config.yaml
num_hidden_layers: 16
hidden_size: 384
head_dim: 64
hidden_act: "swiglu"
positions: "rope"
rope_fraction: 1.0
attn_scale: 0.125
init_std_qkv: 0.0281
init_std_down: 0.0
beta2: 0.95
warmup_steps: 518
decay_shape: "pow"
batch_tokens: [32768, 65536, 98304]
max_steps: 7772
dataset: "wikipedia_en"
MLP neurons of a small language model. Each row is named by its layer, matrix (gate and up: input weights) and neuron, and shows model dimensions 272-335. Each number is 200 + 20 x the weight over its row's rms, rounded and kept within 0 to 999. A neuron's up and down rows have the sign that makes its largest values positive.
A block is one neuron, or neurons of one layer that tend to fire together. Before each block is what it responds to, as a language model described it from the Wikipedia text at the highest values.

Description: Table cell separators. Separators (|, ;, /) between numeric cells in sports statistics tables, especially football career apps/goals rows, e.g. "16; 0", "4 / (0)".
L9.gate301,173,210,192,231,199,154,220,207,200,189,213,202,201,185,211,162,177,219,198,192,213,195,205,210,196,183,210,186,183,170,185,198,194,187,177,209,226,176,225,188,213,194,190,251,238,206,182,221,185,193,205,207,204,221,207,191,188,175,203,228,200,212,166,207
L9.up301,135,219,200,212,193,180,181,173,203,222,224,180,210,218,173,175,233,212,181,217,208,190,190,224,168,206,181,171,178,201,215,204,203,182,236,207,242,181,225,208,172,216,198,231,167,185,212,221,179,212,212,195,213,184,206,220,217,191,232,228,194,210,217,197
L9.gate437,188,198,175,190,173,213,171,188,211,205,195,215,191,193,214,216,193,173,199,169,208,181,193,207,198,223,176,238,194,213,189,180,181,222,181,209,189,213,204,224,193,221,193,234,173,236,198,229,215,178,198,204,202,192,207,181,179,203,184,193,211,198,176,219
L9.up437,174,193,185,177,193,208,198,199,240,184,194,262,216,248,224,227,178,191,221,178,216,196,187,194,194,192,183,179,216,203,220,213,190,204,218,211,204,199,202,182,210,201,204,180,209,194,174,201,194,191,181,194,204,198,212,179,219,188,194,191,219,223,197,198
L9.gate471,179,206,181,181,222,189,188,161,201,213,136,212,198,189,182,160,184,178,199,228,170,189,203,199,205,205,163,201,224,198,215,184,188,233,185,200,206,204,188,230,205,200,226,178,184,193,237,184,220,198,222,187,197,224,186,211,209,222,218,166,195,220,197,216
L9.up471,187,206,198,167,205,220,231,177,176,180,187,188,203,218,219,221,189,190,200,207,184,193,207,194,179,216,187,211,190,210,203,198,190,179,200,230,216,212,234,216,213,178,231,184,176,218,190,228,196,204,180,189,195,175,190,203,222,193,214,138,221,189,188,231
L9.gate827,201,211,156,150,209,200,243,190,211,177,207,243,207,214,219,211,166,206,248,173,234,198,191,201,198,201,207,203,220,220,212,194,188,181,218,214,210,171,180,209,209,227,176,182,213,206,169,182,221,208,189,225,176,200,214,198,219,177,198,198,217,207,189,204
L9.up827,154,189,163,181,199,203,212,207,188,178,175,229,202,176,194,177,219,197,236,179,234,179,199,220,166,199,181,210,201,207,177,212,151,179,227,213,210,213,182,234,174,149,178,190,164,171,174,206,192,206,214,212,194,238,186,236,239,188,219,196,223,205,212,192
L9.gate1146,197,163,179,166,202,211,220,138,196,190,190,221,191,226,215,187,190,204,193,227,196,208,246,181,190,188,225,212,189,182,179,197,243,189,215,219,246,228,172,217,199,194,206,213,223,180,213,200,195,214,216,222,205,198,215,222,214,185,200,174,210,225,162,229
L9.up1146,183,183,176,172,204,179,228,215,158,181,209,244,200,210,175,238,202,197,205,187,223,214,210,202,186,222,188,207,155,235,217,198,194,217,149,177,192,209,189,195,184,241,253,212,213,223,224,196,183,226,182,174,191,187,203,175,202,196,226,193,203,193,214,175
L9.gate1209,186,214,186,180,193,234,218,168,180,207,217,240,181,193,176,223,195,187,188,188,212,159,207,195,194,179,171,192,215,245,195,208,240,196,177,240,207,187,195,206,206,225,220,226,183,227,192,173,164,217,193,186,205,221,187,220,211,224,182,175,204,212,185,172
L9.up1209,175,196,180,218,184,151,175,189,162,206,220,225,215,213,187,229,205,187,225,187,225,165,223,186,180,230,169,212,172,208,183,174,194,198,185,234,220,244,196,204,162,208,194,178,214,192,193,183,168,204,212,186,194,176,190,197,190,178,199,199,196,195,199,231
L9.gate1251,209,189,192,188,192,171,207,160,188,205,183,228,210,201,212,180,243,199,189,183,180,141,194,212,149,213,205,226,215,188,200,214,182,203,209,201,191,185,172,227,179,234,233,204,176,227,188,191,188,197,226,211,216,228,200,180,237,227,223,215,205,188,190,216
L9.up1251,205,215,203,185,213,200,194,209,148,247,226,202,209,192,205,182,192,167,200,184,170,217,205,243,217,227,191,203,175,201,185,200,185,211,187,220,182,196,228,227,225,207,219,219,182,177,193,181,216,207,218,220,209,218,189,200,216,200,173,234,189,187,212,162
L9.gate1298,219,201,186,165,182,157,219,198,145,195,218,217,214,197,224,225,218,175,208,154,174,196,217,178,176,163,208,201,215,193,237,227,207,197,216,231,217,190,167,201,206,208,194,174,253,222,210,181,187,202,188,211,218,194,201,182,231,169,195,194,200,208,200,237
L9.up1298,206,177,205,206,226,192,209,220,192,202,234,241,192,190,203,198,206,196,196,159,198,211,196,206,206,213,180,205,228,194,198,207,182,195,208,207,213,226,140,186,206,212,220,185,208,198,225,183,209,214,217,218,203,201,209,221,210,197,185,209,196,190,189,248

Description: Stat-table cell separators. Pipe or semicolon separators between small numbers in sports stat tables (goals, apps, quarter scores), plus scattered mid-word fragments elsewhere.
L12.gate912,179,170,226,213,175,196,175,210,207,190,235,201,191,184,218,191,192,200,209,170,183,192,219,205,184,168,203,189,200,237,198,178,215,175,153,190,219,191,210,223,191,219,234,217,197,214,199,221,218,188,176,203,227,179,199,207,214,223,228,211,198,223,170,180
L12.up912,215,213,160,236,172,184,222,182,203,175,153,199,195,204,236,185,189,179,195,188,198,173,184,176,207,206,229,222,179,211,187,217,202,184,214,176,218,221,194,238,192,211,220,204,174,165,205,207,186,229,198,186,221,215,222,203,188,187,153,212,186,219,216,219

Description: Mid-word subword fragments. Interior pieces of words split into several tokens, as in neg-o-tiate, Qu-ig-ley, Buc-ure-ști, con-cre-te, plus pipe and dash separators in Wikipedia data tables.
L12.gate222,212,188,207,194,223,172,177,193,209,194,200,249,211,214,188,180,215,215,224,231,218,182,194,194,217,191,186,196,199,234,197,192,237,221,219,194,187,147,192,205,216,219,196,209,209,218,190,195,188,202,202,227,238,207,168,170,212,124,209,193,188,196,166,206
L12.up222,205,197,229,228,226,191,209,219,151,181,234,241,210,188,203,242,230,192,214,194,197,191,171,228,211,185,215,182,206,161,232,198,215,183,196,238,193,176,163,193,222,175,172,213,192,176,179,191,173,191,234,167,222,182,177,164,211,216,207,229,181,217,195,221

Description: Infobox and table separators. Delimiters and field boundaries in structured infobox or stats-table text, such as "; ", "| ", ": " between numbers, dashes and units like km; weaker on name starts.
L6.gate297,154,201,207,236,206,219,210,211,221,201,199,218,219,240,183,196,216,235,202,237,224,178,198,188,194,219,204,208,243,193,145,216,189,196,192,172,223,230,197,174,179,214,227,206,191,207,192,232,190,178,203,206,189,200,180,223,203,203,216,184,206,158,191,168
L6.up297,191,234,211,163,175,209,212,186,175,232,183,200,201,184,187,222,224,240,191,226,186,177,211,191,198,218,224,166,216,204,155,231,178,218,181,178,187,219,211,157,183,224,217,202,198,191,205,224,176,209,141,172,189,208,174,215,207,228,208,204,191,185,171,175
L6.gate358,209,231,200,196,197,196,197,187,222,228,213,190,207,191,203,176,219,203,221,208,194,186,214,220,221,186,178,223,241,226,213,187,211,184,249,222,178,165,230,194,182,187,183,197,185,203,171,184,225,225,188,159,236,175,198,200,210,192,186,177,178,210,176,214
L6.up358,168,202,180,201,174,193,212,179,192,191,199,191,209,211,195,213,196,209,190,203,181,220,205,183,200,187,206,211,231,189,197,214,150,217,224,189,226,215,225,197,185,181,219,225,183,153,211,205,164,174,185,217,194,178,213,193,207,211,174,204,193,204,176,228
L6.gate496,180,214,190,227,187,188,218,189,226,194,187,213,186,187,195,183,168,216,235,198,180,193,194,208,193,196,237,231,216,218,181,247,187,214,194,185,226,169,207,214,188,209,197,183,177,207,204,205,223,185,180,193,170,222,186,193,236,234,247,197,198,213,205,225
L6.up496,202,186,191,172,192,233,166,210,206,202,230,210,194,192,192,199,230,193,189,147,174,192,196,173,201,227,225,186,203,185,212,198,201,209,167,234,181,217,208,216,185,222,211,169,175,197,211,237,210,212,194,226,215,170,199,232,199,210,202,195,180,184,225,247
L6.gate531,175,217,199,250,181,180,193,191,211,189,206,204,183,213,193,219,183,194,195,213,176,182,208,184,180,214,184,163,233,185,197,173,201,212,195,185,200,169,169,156,174,218,226,199,196,250,191,216,164,190,182,226,194,178,240,207,200,175,179,226,191,204,203,223
L6.up531,187,182,198,214,217,253,194,221,197,182,218,177,170,211,191,220,162,249,184,211,221,196,197,208,213,190,247,207,228,222,194,182,188,206,197,193,183,190,185,203,179,174,199,204,182,227,221,217,207,191,207,215,226,223,210,207,199,206,230,191,213,194,185,227
L6.gate763,213,159,185,192,178,205,197,212,200,238,209,190,215,189,184,234,199,206,192,169,196,200,197,225,200,194,183,178,242,204,189,232,183,213,204,212,239,209,221,186,190,192,224,209,195,213,185,208,190,185,179,184,198,173,188,157,204,224,193,185,204,203,187,219
L6.up763,206,204,160,225,202,204,195,200,182,176,208,161,201,177,218,197,223,251,199,231,190,225,208,185,195,205,170,206,220,226,212,197,183,197,191,168,167,191,243,205,194,215,204,200,188,226,192,201,182,193,218,182,202,194,190,226,196,170,188,188,225,188,161,190
L6.gate879,206,206,163,155,179,183,193,205,187,191,203,199,205,169,200,182,233,198,190,193,183,222,199,167,182,209,215,195,162,210,174,229,197,180,163,168,198,206,204,206,191,178,161,226,204,217,172,200,191,226,232,184,195,225,172,207,212,224,222,194,235,166,172,184
L6.up879,202,191,198,199,206,211,227,208,192,211,216,181,199,159,198,183,184,187,200,188,195,229,181,203,175,247,217,176,192,178,212,204,227,207,184,164,226,208,157,156,219,188,172,196,188,175,181,191,180,210,179,197,199,186,189,205,241,212,191,184,228,197,203,200
L6.gate1125,184,184,192,218,217,215,225,189,193,219,199,223,179,192,233,214,168,184,200,175,203,189,221,191,199,206,195,202,236,229,183,205,175,155,197,220,194,178,234,253,211,230,180,207,192,184,180,172,166,218,180,227,170,216,233,192,238,204,198,190,216,194,204,210
L6.up1125,194,206,161,220,214,230,213,165,214,214,197,200,192,189,238,187,182,196,228,188,195,219,180,197,206,210,173,193,193,221,213,174,191,185,174,217,194,226,184,207,187,227,212,215,194,191,176,183,164,188,197,211,200,200,188,215,205,221,186,155,184,207,180,157
L6.gate1138,185,187,189,241,204,204,214,212,201,220,206,191,210,190,193,240,172,227,254,208,196,182,209,205,182,195,188,186,189,217,182,200,208,166,177,219,224,209,190,213,214,218,213,168,185,158,223,206,149,224,222,206,180,202,191,228,231,223,196,197,201,192,193,185
L6.up1138,218,170,183,201,197,242,202,233,252,188,190,219,172,189,166,202,205,195,190,180,212,191,205,229,210,206,183,197,165,179,194,197,204,219,219,219,206,175,224,217,215,195,198,220,245,206,193,180,204,216,213,195,197,176,224,207,222,219,220,176,220,181,228,189

Description: Table cell symbols and numbers. Fires mostly inside wiki tables and stat lists, on byte-split symbols, dashes, minus signs and digits, e.g. 54–12 or † keys; occasionally on prose words like of.
L9.gate68,187,211,218,201,197,202,206,188,148,204,214,238,201,209,177,178,215,173,195,222,196,218,210,199,191,186,186,207,212,196,180,200,244,190,197,224,170,213,203,234,236,191,222,202,224,201,183,165,189,232,191,222,197,201,187,218,222,188,202,179,194,204,199,203
L9.up68,195,180,177,213,219,209,197,168,203,227,211,190,180,180,188,194,228,173,184,193,198,200,173,233,242,174,181,242,190,213,195,189,218,194,203,199,172,203,177,240,202,197,189,214,173,170,207,169,176,209,208,191,214,236,184,219,181,224,175,189,195,212,173,221
L9.gate84,201,203,220,209,181,182,194,177,198,231,177,211,217,197,156,202,169,183,201,215,219,186,251,187,185,183,207,244,167,194,203,205,201,232,191,207,231,227,155,176,213,189,196,202,197,223,275,179,196,191,206,216,206,171,201,171,203,201,181,212,170,254,229,222
L9.up84,169,211,216,174,200,216,202,200,180,239,177,199,192,192,207,165,208,199,205,194,224,212,208,222,199,216,201,222,184,203,184,198,208,219,176,175,215,182,211,201,207,197,176,221,211,178,190,171,176,174,177,211,224,178,190,230,211,173,160,177,206,227,163,195
L9.gate272,182,197,202,182,183,216,225,154,186,182,225,176,224,129,185,197,203,189,200,193,199,190,240,230,217,188,208,222,202,209,229,177,216,206,177,146,211,198,191,200,191,217,204,196,215,211,211,190,215,210,184,196,193,230,216,233,190,193,231,207,201,227,192,187
L9.up272,202,217,236,193,205,192,190,178,230,197,214,189,204,167,193,205,165,181,233,245,219,231,223,217,191,202,205,190,161,218,213,176,187,212,185,175,218,176,202,196,223,165,193,190,213,201,205,183,211,241,210,214,208,201,190,230,193,223,210,215,190,244,228,156
L9.gate281,212,181,233,207,192,213,227,187,196,167,188,233,200,178,192,204,211,177,173,179,192,218,205,209,207,188,200,198,185,214,191,222,189,227,160,198,179,186,220,198,208,207,231,223,189,208,167,165,179,222,222,194,221,221,192,196,210,173,187,150,193,245,185,198
L9.up281,171,207,172,181,199,194,203,185,213,216,201,222,191,187,210,160,207,217,226,215,172,209,217,208,212,218,200,201,206,207,167,209,219,216,196,207,172,199,216,177,226,201,194,211,177,209,181,201,210,184,180,217,233,220,228,206,212,196,201,209,209,183,221,176
L9.gate298,204,180,219,210,202,225,192,182,181,189,230,182,176,168,196,210,222,213,213,225,163,188,208,196,198,190,221,214,181,192,224,157,207,183,211,212,196,191,221,222,195,194,197,172,205,197,188,174,163,183,217,224,180,218,181,184,201,211,188,204,207,213,148,234
L9.up298,220,236,200,189,212,197,154,213,200,186,202,184,201,216,201,177,235,205,168,229,162,210,215,252,231,210,159,203,169,183,194,183,221,202,208,195,203,212,214,198,215,204,197,212,216,222,204,184,189,196,221,191,237,207,216,203,226,196,178,184,183,249,203,192
L9.gate737,215,211,220,225,189,176,179,204,189,141,239,192,194,186,202,197,198,203,183,207,186,183,195,197,201,211,194,220,217,204,214,192,205,222,181,229,165,207,163,191,194,224,216,216,222,193,208,196,172,187,183,172,188,230,204,188,187,248,215,205,191,244,220,211
L9.up737,196,195,165,220,188,165,183,209,210,191,190,200,185,188,182,159,193,182,182,221,227,178,167,190,201,215,161,195,198,227,191,196,217,195,181,188,204,205,197,203,223,199,175,203,219,166,207,166,209,169,223,214,211,227,203,160,179,176,180,190,165,198,209,190
L9.gate1422,183,215,206,195,192,171,181,199,222,189,188,201,192,175,181,182,239,209,212,192,199,169,200,193,181,209,195,202,187,217,171,192,231,161,194,206,201,214,155,218,265,206,209,176,207,196,185,169,173,209,222,195,207,173,184,222,205,202,202,224,190,228,180,225
L9.up1422,177,220,212,213,203,193,173,170,207,180,227,207,206,179,185,202,229,225,176,186,208,181,196,221,187,190,193,204,193,206,154,168,234,151,185,192,201,213,173,212,248,216,229,160,202,207,180,185,167,219,216,220,188,230,212,219,213,213,215,186,176,208,195,213
L9.gate1527,201,199,174,155,205,176,218,211,208,212,187,216,207,209,200,156,188,231,190,223,207,152,222,204,216,227,204,218,230,206,188,199,192,170,187,200,178,183,175,179,198,220,190,206,208,216,204,211,203,203,201,184,201,186,208,219,206,183,199,195,211,199,256,179
L9.up1527,167,196,180,223,169,228,193,192,189,218,176,215,222,256,180,187,182,184,224,227,188,195,196,190,175,231,210,213,201,192,206,180,177,164,209,188,175,221,175,204,211,187,229,207,190,232,212,239,239,201,225,182,206,208,206,214,203,195,238,175,239,196,206,196

Description: Predictable word completions. Word pieces that finish an obvious word (ref-used, ext-rem, Portug-al, tri-ed) and fixed words in census boilerplate (were, of, had).
L12.gate1068,220,191,227,220,218,179,200,222,196,187,231,201,195,206,184,188,186,176,176,207,201,190,199,225,210,162,223,184,198,187,203,204,225,190,222,241,212,201,191,237,219,201,194,203,232,170,192,204,167,196,213,175,207,204,190,233,188,226,216,198,198,207,202,214
L12.up1068,210,205,235,186,196,225,248,213,202,187,207,182,206,201,221,243,188,224,189,205,231,191,197,218,203,196,195,257,191,208,175,208,204,210,224,197,191,224,198,202,192,170,248,239,210,208,175,202,209,182,174,216,218,157,204,162,189,182,165,181,200,203,200,209

Description: Formulaic template continuations. Tokens in boilerplate Wikipedia text where the next words are fixed: census demographics (rental, householder, made up of), infobox bullet dashes, and chart or filmography table cells (US Hot, High).
L9.gate8,202,174,185,217,150,210,216,195,217,197,210,187,192,160,184,186,198,223,184,196,235,183,192,243,193,196,192,193,198,196,163,199,211,204,223,193,210,175,183,240,218,169,248,239,235,195,198,199,187,207,226,233,230,211,220,230,188,174,237,221,195,204,212,181
L9.up8,193,183,205,205,189,208,241,193,209,217,183,181,175,208,205,187,207,175,183,231,216,196,194,204,226,174,231,234,201,155,218,234,201,224,192,181,184,202,208,203,192,183,206,218,206,186,221,202,195,197,243,182,182,223,201,218,224,198,227,203,218,204,199,198
L9.gate25,218,231,175,190,218,235,251,207,234,210,197,198,214,219,178,165,191,227,213,195,231,175,198,210,195,162,193,204,185,225,208,163,209,205,214,203,199,172,189,213,207,209,203,175,219,189,193,201,181,237,225,228,182,209,208,215,198,222,210,190,205,233,176,144
L9.up25,197,199,186,188,148,196,191,207,217,166,184,229,196,198,186,185,179,180,190,201,169,187,206,200,200,200,214,168,192,188,253,174,194,189,203,205,235,209,181,174,192,182,169,185,243,216,233,224,218,198,207,150,199,173,131,190,202,188,200,191,205,175,196,204
L9.gate728,213,176,187,214,204,200,216,205,221,177,186,190,203,194,220,216,177,182,168,185,231,219,200,187,215,182,171,204,209,195,165,218,208,204,197,191,220,213,211,218,176,210,233,179,161,213,219,203,230,188,214,220,195,212,196,193,155,182,187,200,179,195,209,169
L9.up728,214,194,226,223,204,168,197,181,181,203,194,224,188,151,184,190,170,204,173,188,177,166,202,213,181,214,197,206,205,177,202,177,206,199,178,253,202,183,214,183,176,198,181,198,208,181,212,178,239,207,195,232,220,224,168,202,218,226,215,203,168,202,200,191
L9.gate1108,229,197,209,208,210,195,193,224,225,202,205,187,211,195,215,170,206,200,206,206,173,173,234,223,228,182,240,235,193,191,217,196,188,194,199,201,204,201,219,204,219,217,194,154,302,189,207,193,216,185,200,227,208,199,201,205,209,204,225,210,183,196,214,182
L9.up1108,206,195,198,207,214,206,220,214,190,234,191,177,197,201,182,201,206,215,191,176,209,219,196,237,233,200,184,180,190,215,240,200,217,190,218,220,173,186,209,193,204,241,237,163,205,226,223,228,232,222,166,205,166,213,183,186,194,224,194,200,190,170,227,182
L9.gate1174,209,152,202,221,178,209,196,198,201,191,255,189,197,198,180,204,183,199,181,181,187,189,199,209,188,186,204,198,203,178,194,229,233,204,217,207,218,155,224,186,200,202,188,161,205,202,221,216,210,212,229,234,195,190,193,198,202,221,174,226,207,213,179,187
L9.up1174,200,167,205,192,170,198,240,215,176,185,179,209,175,183,184,186,176,213,226,191,190,190,210,210,188,201,201,226,221,226,254,214,189,185,241,167,211,197,190,196,208,200,219,176,197,149,226,197,213,217,187,181,170,205,194,221,198,231,178,209,225,188,211,211
L9.gate1273,197,199,213,183,209,156,233,220,183,215,229,184,187,206,208,213,208,199,204,192,182,206,212,193,208,200,189,186,209,199,206,190,213,215,185,214,217,182,229,201,216,164,230,226,218,185,243,208,210,229,208,219,206,222,180,204,251,197,166,193,215,209,216,198
L9.up1273,232,180,179,221,217,184,208,231,181,198,243,206,221,181,195,192,201,189,227,204,181,190,179,172,196,189,194,207,232,216,222,200,197,200,196,211,172,213,177,172,239,166,224,194,214,224,221,254,221,216,181,196,210,202,191,212,165,223,232,230,198,181,212,165
L9.gate1497,195,213,166,230,173,186,238,195,190,189,204,205,189,169,188,217,194,143,238,196,152,200,237,174,160,206,226,212,220,194,192,232,192,208,201,194,177,193,217,189,193,170,218,210,249,220,216,205,207,217,190,196,219,171,183,217,197,214,185,192,208,185,211,213
L9.up1497,200,224,207,227,224,189,232,201,191,181,188,218,208,188,202,222,174,198,214,224,209,179,207,179,216,220,228,204,198,210,201,210,203,200,204,226,177,183,210,231,199,214,202,209,223,203,200,219,224,196,215,172,194,197,177,225,199,206,192,197,218,194,225,180
L9.gate1532,193,198,227,199,195,194,216,203,201,163,200,194,201,211,213,192,200,213,213,249,204,139,207,183,209,176,206,221,159,204,172,193,222,216,198,206,178,153,230,225,207,158,197,163,223,200,196,218,205,236,178,183,223,240,181,161,231,195,219,191,194,198,193,204
L9.up1532,221,186,217,198,204,207,189,207,166,204,216,224,194,199,162,179,182,174,206,194,153,213,188,195,190,146,181,199,171,194,210,203,220,215,161,210,212,215,184,212,208,185,224,190,216,166,210,197,207,180,199,194,177,191,221,195,199,144,161,199,199,230,207,211

Description: Templated table and census boilerplate. Word endings and function words inside formulaic Wikipedia text, mainly census demographics (rac-ial makeup, Decenn-ial, hous-ing units) and medal or results tables ("first place").
L6.gate340,240,213,205,209,188,208,158,205,194,182,197,217,209,149,200,205,179,187,186,173,177,207,219,219,194,176,216,192,219,193,201,192,210,227,204,182,201,171,208,225,190,209,216,190,202,210,175,190,201,193,184,193,172,232,180,173,183,229,189,185,198,195,174,196
L6.up340,219,190,182,197,186,235,185,197,165,139,190,194,174,196,185,190,193,205,184,190,197,199,237,185,190,195,192,207,175,187,207,149,197,210,249,208,214,172,174,185,233,206,190,230,197,237,229,178,185,206,201,194,245,198,196,208,200,174,234,191,206,171,234,163
L6.gate446,204,206,187,206,198,193,191,249,188,222,193,190,200,196,188,170,213,198,187,168,208,202,240,191,170,203,168,201,187,163,183,203,211,241,217,180,186,209,195,188,211,214,188,210,217,215,235,204,168,210,204,187,200,188,196,205,181,168,183,180,183,221,225,208
L6.up446,214,206,203,200,207,199,189,222,186,207,211,206,184,182,195,209,166,218,169,185,191,208,135,193,175,197,212,197,196,196,152,215,204,203,223,179,211,193,213,193,204,214,208,246,184,224,129,214,228,220,191,212,186,217,203,198,180,196,236,200,194,177,199,159
L6.gate552,209,165,226,216,173,217,232,181,191,197,172,196,187,205,222,231,171,221,169,220,197,192,228,179,225,195,168,204,191,193,238,198,206,240,171,201,197,186,204,199,177,172,187,229,213,214,204,180,171,212,186,185,210,183,202,192,178,179,201,231,192,208,214,193
L6.up552,134,207,184,213,198,215,135,195,214,182,171,200,203,222,187,228,178,190,172,188,199,194,207,203,208,192,222,160,218,170,214,192,218,236,193,209,186,233,209,195,205,134,214,196,194,205,220,190,225,208,179,216,201,195,243,186,204,225,210,209,177,187,223,185
L6.gate1003,193,208,228,197,212,202,201,225,223,222,220,193,195,213,181,211,186,230,199,196,213,175,202,195,163,209,179,209,212,202,215,195,213,191,160,201,171,198,205,219,216,202,211,167,204,194,198,213,238,211,189,215,171,193,212,179,214,169,206,201,161,189,195,154
L6.up1003,203,203,178,233,228,208,204,235,213,228,219,218,201,214,211,204,211,187,185,213,178,241,188,169,206,204,225,194,225,180,210,222,186,197,180,212,187,206,163,190,177,218,177,196,193,190,204,229,177,204,195,199,181,172,191,212,186,217,226,198,176,151,178,221
L6.gate1155,224,206,202,236,189,216,165,225,195,208,215,203,198,206,168,215,195,161,187,202,232,188,211,182,201,235,199,172,185,237,185,219,234,233,215,221,239,144,159,188,220,167,196,219,190,226,221,179,225,212,200,197,156,220,187,178,216,218,227,165,194,192,223,177
L6.up1155,212,187,206,186,218,240,193,196,217,206,186,198,198,204,230,215,228,223,188,210,208,201,192,213,218,207,207,187,252,215,211,204,211,202,229,209,143,210,197,181,191,158,190,155,199,191,202,177,182,182,218,207,223,186,169,149,203,190,189,203,203,204,180,183
L6.gate1182,191,200,197,209,234,190,194,208,229,182,164,212,175,204,235,178,202,234,189,205,191,193,233,221,197,174,188,182,220,201,183,217,191,168,207,212,256,207,180,218,202,211,225,213,195,188,176,186,226,226,187,186,196,213,181,250,216,193,191,196,208,190,170,182
L6.up1182,196,201,209,218,165,215,241,199,239,167,209,191,182,216,193,201,186,206,193,264,167,193,175,223,171,211,217,203,184,212,222,194,207,178,198,224,192,222,174,197,151,213,184,185,190,224,194,202,178,219,218,190,171,211,190,189,187,241,171,180,217,172,214,171
L6.gate1280,247,187,193,233,208,196,202,209,204,186,196,226,222,176,182,188,190,204,184,198,175,171,179,204,206,153,167,190,214,230,180,216,236,213,208,219,213,185,206,231,217,229,176,238,221,206,195,203,181,217,195,183,197,229,175,171,181,212,241,184,184,213,192,209
L6.up1280,224,199,179,196,190,171,216,226,195,183,209,184,200,220,202,187,208,182,216,203,205,185,187,210,246,211,226,194,205,218,202,204,183,205,239,174,236,203,186,207,223,223,208,214,236,156,245,216,185,218,212,165,208,205,189,213,219,215,176,246,194,225,178,197
L6.gate1361,211,200,229,211,203,173,219,210,211,208,213,224,194,208,180,185,198,233,181,229,213,191,203,194,176,218,182,212,207,209,200,218,245,209,228,211,180,194,221,208,181,186,227,216,203,213,244,177,190,203,203,246,206,167,204,247,203,201,197,198,195,220,193,193
L6.up1361,225,210,225,201,172,202,191,218,201,158,203,239,187,158,182,201,211,200,220,196,182,187,208,216,171,196,167,188,196,205,195,200,246,199,244,210,201,194,198,253,212,204,194,214,215,203,200,186,231,211,217,186,202,202,180,186,188,182,174,219,172,176,202,217

Description: Table cell openers. First token of a cell or entry in pipe-delimited Wikipedia tables and lists, e.g. Hong (Kong), £, #, St, record numbers.
L6.gate346,215,192,219,163,189,214,191,161,157,238,207,196,188,198,215,187,219,182,208,209,201,222,249,196,201,188,180,197,197,195,194,192,213,187,219,219,194,205,229,197,207,171,218,199,206,231,208,181,221,242,224,193,237,191,171,179,218,223,180,193,191,176,176,210
L6.up346,192,161,206,199,187,172,230,184,183,223,176,205,201,188,197,201,210,205,182,258,178,201,221,223,146,169,226,209,205,179,208,174,196,220,217,211,179,180,238,207,211,191,222,204,210,196,188,180,222,201,183,210,205,217,211,191,202,206,162,215,201,204,201,215
L6.gate506,206,187,180,190,207,230,215,137,204,179,197,185,198,228,206,190,207,187,206,198,187,174,227,209,237,193,183,214,227,187,243,194,219,187,191,185,200,191,182,232,228,213,220,181,201,216,192,193,217,225,208,179,213,211,188,210,240,184,177,188,194,205,173,224
L6.up506,224,190,203,189,181,220,182,194,210,193,194,228,208,175,211,192,219,193,204,204,191,240,194,190,191,220,178,194,191,242,211,221,186,175,229,243,214,230,207,214,162,224,198,193,166,136,187,210,200,174,210,195,176,183,184,196,214,212,177,201,182,190,174,254
L6.gate620,158,160,207,201,220,205,221,169,177,195,211,245,213,190,171,138,209,214,193,206,219,183,209,197,208,177,168,237,168,235,216,197,168,146,198,198,192,214,180,220,220,188,234,190,199,191,185,185,176,219,202,185,228,209,193,219,212,200,216,213,223,182,191,175
L6.up620,209,173,194,194,194,192,192,183,209,188,238,213,219,203,180,188,209,206,186,213,199,187,191,188,172,201,184,195,219,242,204,200,214,202,195,205,192,188,169,179,207,205,262,196,152,208,191,212,185,195,195,212,209,224,235,196,188,206,199,223,207,214,173,171
L6.gate740,209,223,218,220,195,187,230,197,192,189,233,204,213,194,181,162,234,150,194,200,211,200,188,212,210,185,212,183,193,195,204,186,183,228,204,210,176,253,200,186,194,178,213,235,205,184,206,222,215,197,208,203,211,196,204,155,208,193,200,174,203,219,215,249
L6.up740,190,192,178,200,189,207,186,187,183,185,214,199,198,200,219,194,182,212,204,274,214,179,186,203,199,206,193,228,174,213,182,195,255,210,207,206,179,190,202,197,211,218,175,218,199,227,199,219,169,207,217,223,180,209,217,201,173,216,205,226,228,213,175,194
L6.gate785,184,172,209,203,183,260,213,195,227,194,224,215,205,206,177,164,186,190,187,202,181,206,213,207,215,169,189,213,181,242,189,201,231,186,178,187,186,187,200,232,226,236,163,206,197,183,200,185,195,216,226,242,190,213,188,199,176,234,173,187,178,206,181,155
L6.up785,220,198,209,156,201,164,213,224,193,170,201,236,219,204,217,173,187,178,208,210,174,207,191,195,188,202,199,215,183,190,214,196,154,164,207,190,189,234,162,232,204,207,206,180,226,200,199,202,185,215,216,227,195,191,208,222,185,201,195,216,186,201,204,201
L6.gate1113,179,215,209,203,205,213,198,172,180,200,194,163,200,214,197,148,224,204,231,207,191,177,204,198,222,182,214,238,189,202,204,203,228,220,188,173,216,193,195,213,220,192,204,209,168,212,175,217,183,218,197,194,217,204,187,178,226,188,171,178,167,231,186,225
L6.up1113,213,236,196,203,207,171,186,189,198,191,185,235,178,204,279,208,197,245,196,187,202,202,212,239,203,175,199,207,221,161,215,156,184,184,198,211,223,190,192,192,216,179,304,192,184,181,183,211,209,184,202,206,226,182,190,229,222,191,151,167,210,220,186,224
L6.gate1198,215,197,208,213,194,227,194,188,214,196,177,192,214,200,209,215,178,184,185,209,195,171,220,219,231,188,183,209,207,191,169,163,215,165,192,219,213,170,195,241,217,172,201,194,180,205,218,210,203,228,174,204,212,194,225,208,211,169,208,204,239,217,195,242
L6.up1198,178,194,208,196,169,166,159,207,170,184,198,191,189,184,198,180,204,200,167,181,211,166,231,169,182,191,168,206,177,228,239,193,229,202,171,185,210,181,201,194,154,194,195,232,214,227,193,210,201,171,200,210,217,216,238,203,173,170,191,182,175,192,187,214
L6.gate1346,195,204,203,210,199,221,219,180,190,214,206,223,214,192,190,172,176,219,205,213,220,183,180,228,223,178,231,194,232,172,196,192,226,199,199,197,198,218,190,214,196,164,185,203,212,210,158,202,164,219,179,172,200,226,168,215,234,205,209,210,176,230,228,216
L6.up1346,155,193,214,219,189,204,204,197,205,196,206,240,191,202,223,209,184,199,220,190,200,193,201,237,223,215,208,229,223,214,173,226,164,185,208,182,184,206,223,155,143,214,168,215,199,198,163,142,177,196,163,216,214,196,206,173,187,196,151,196,194,205,186,225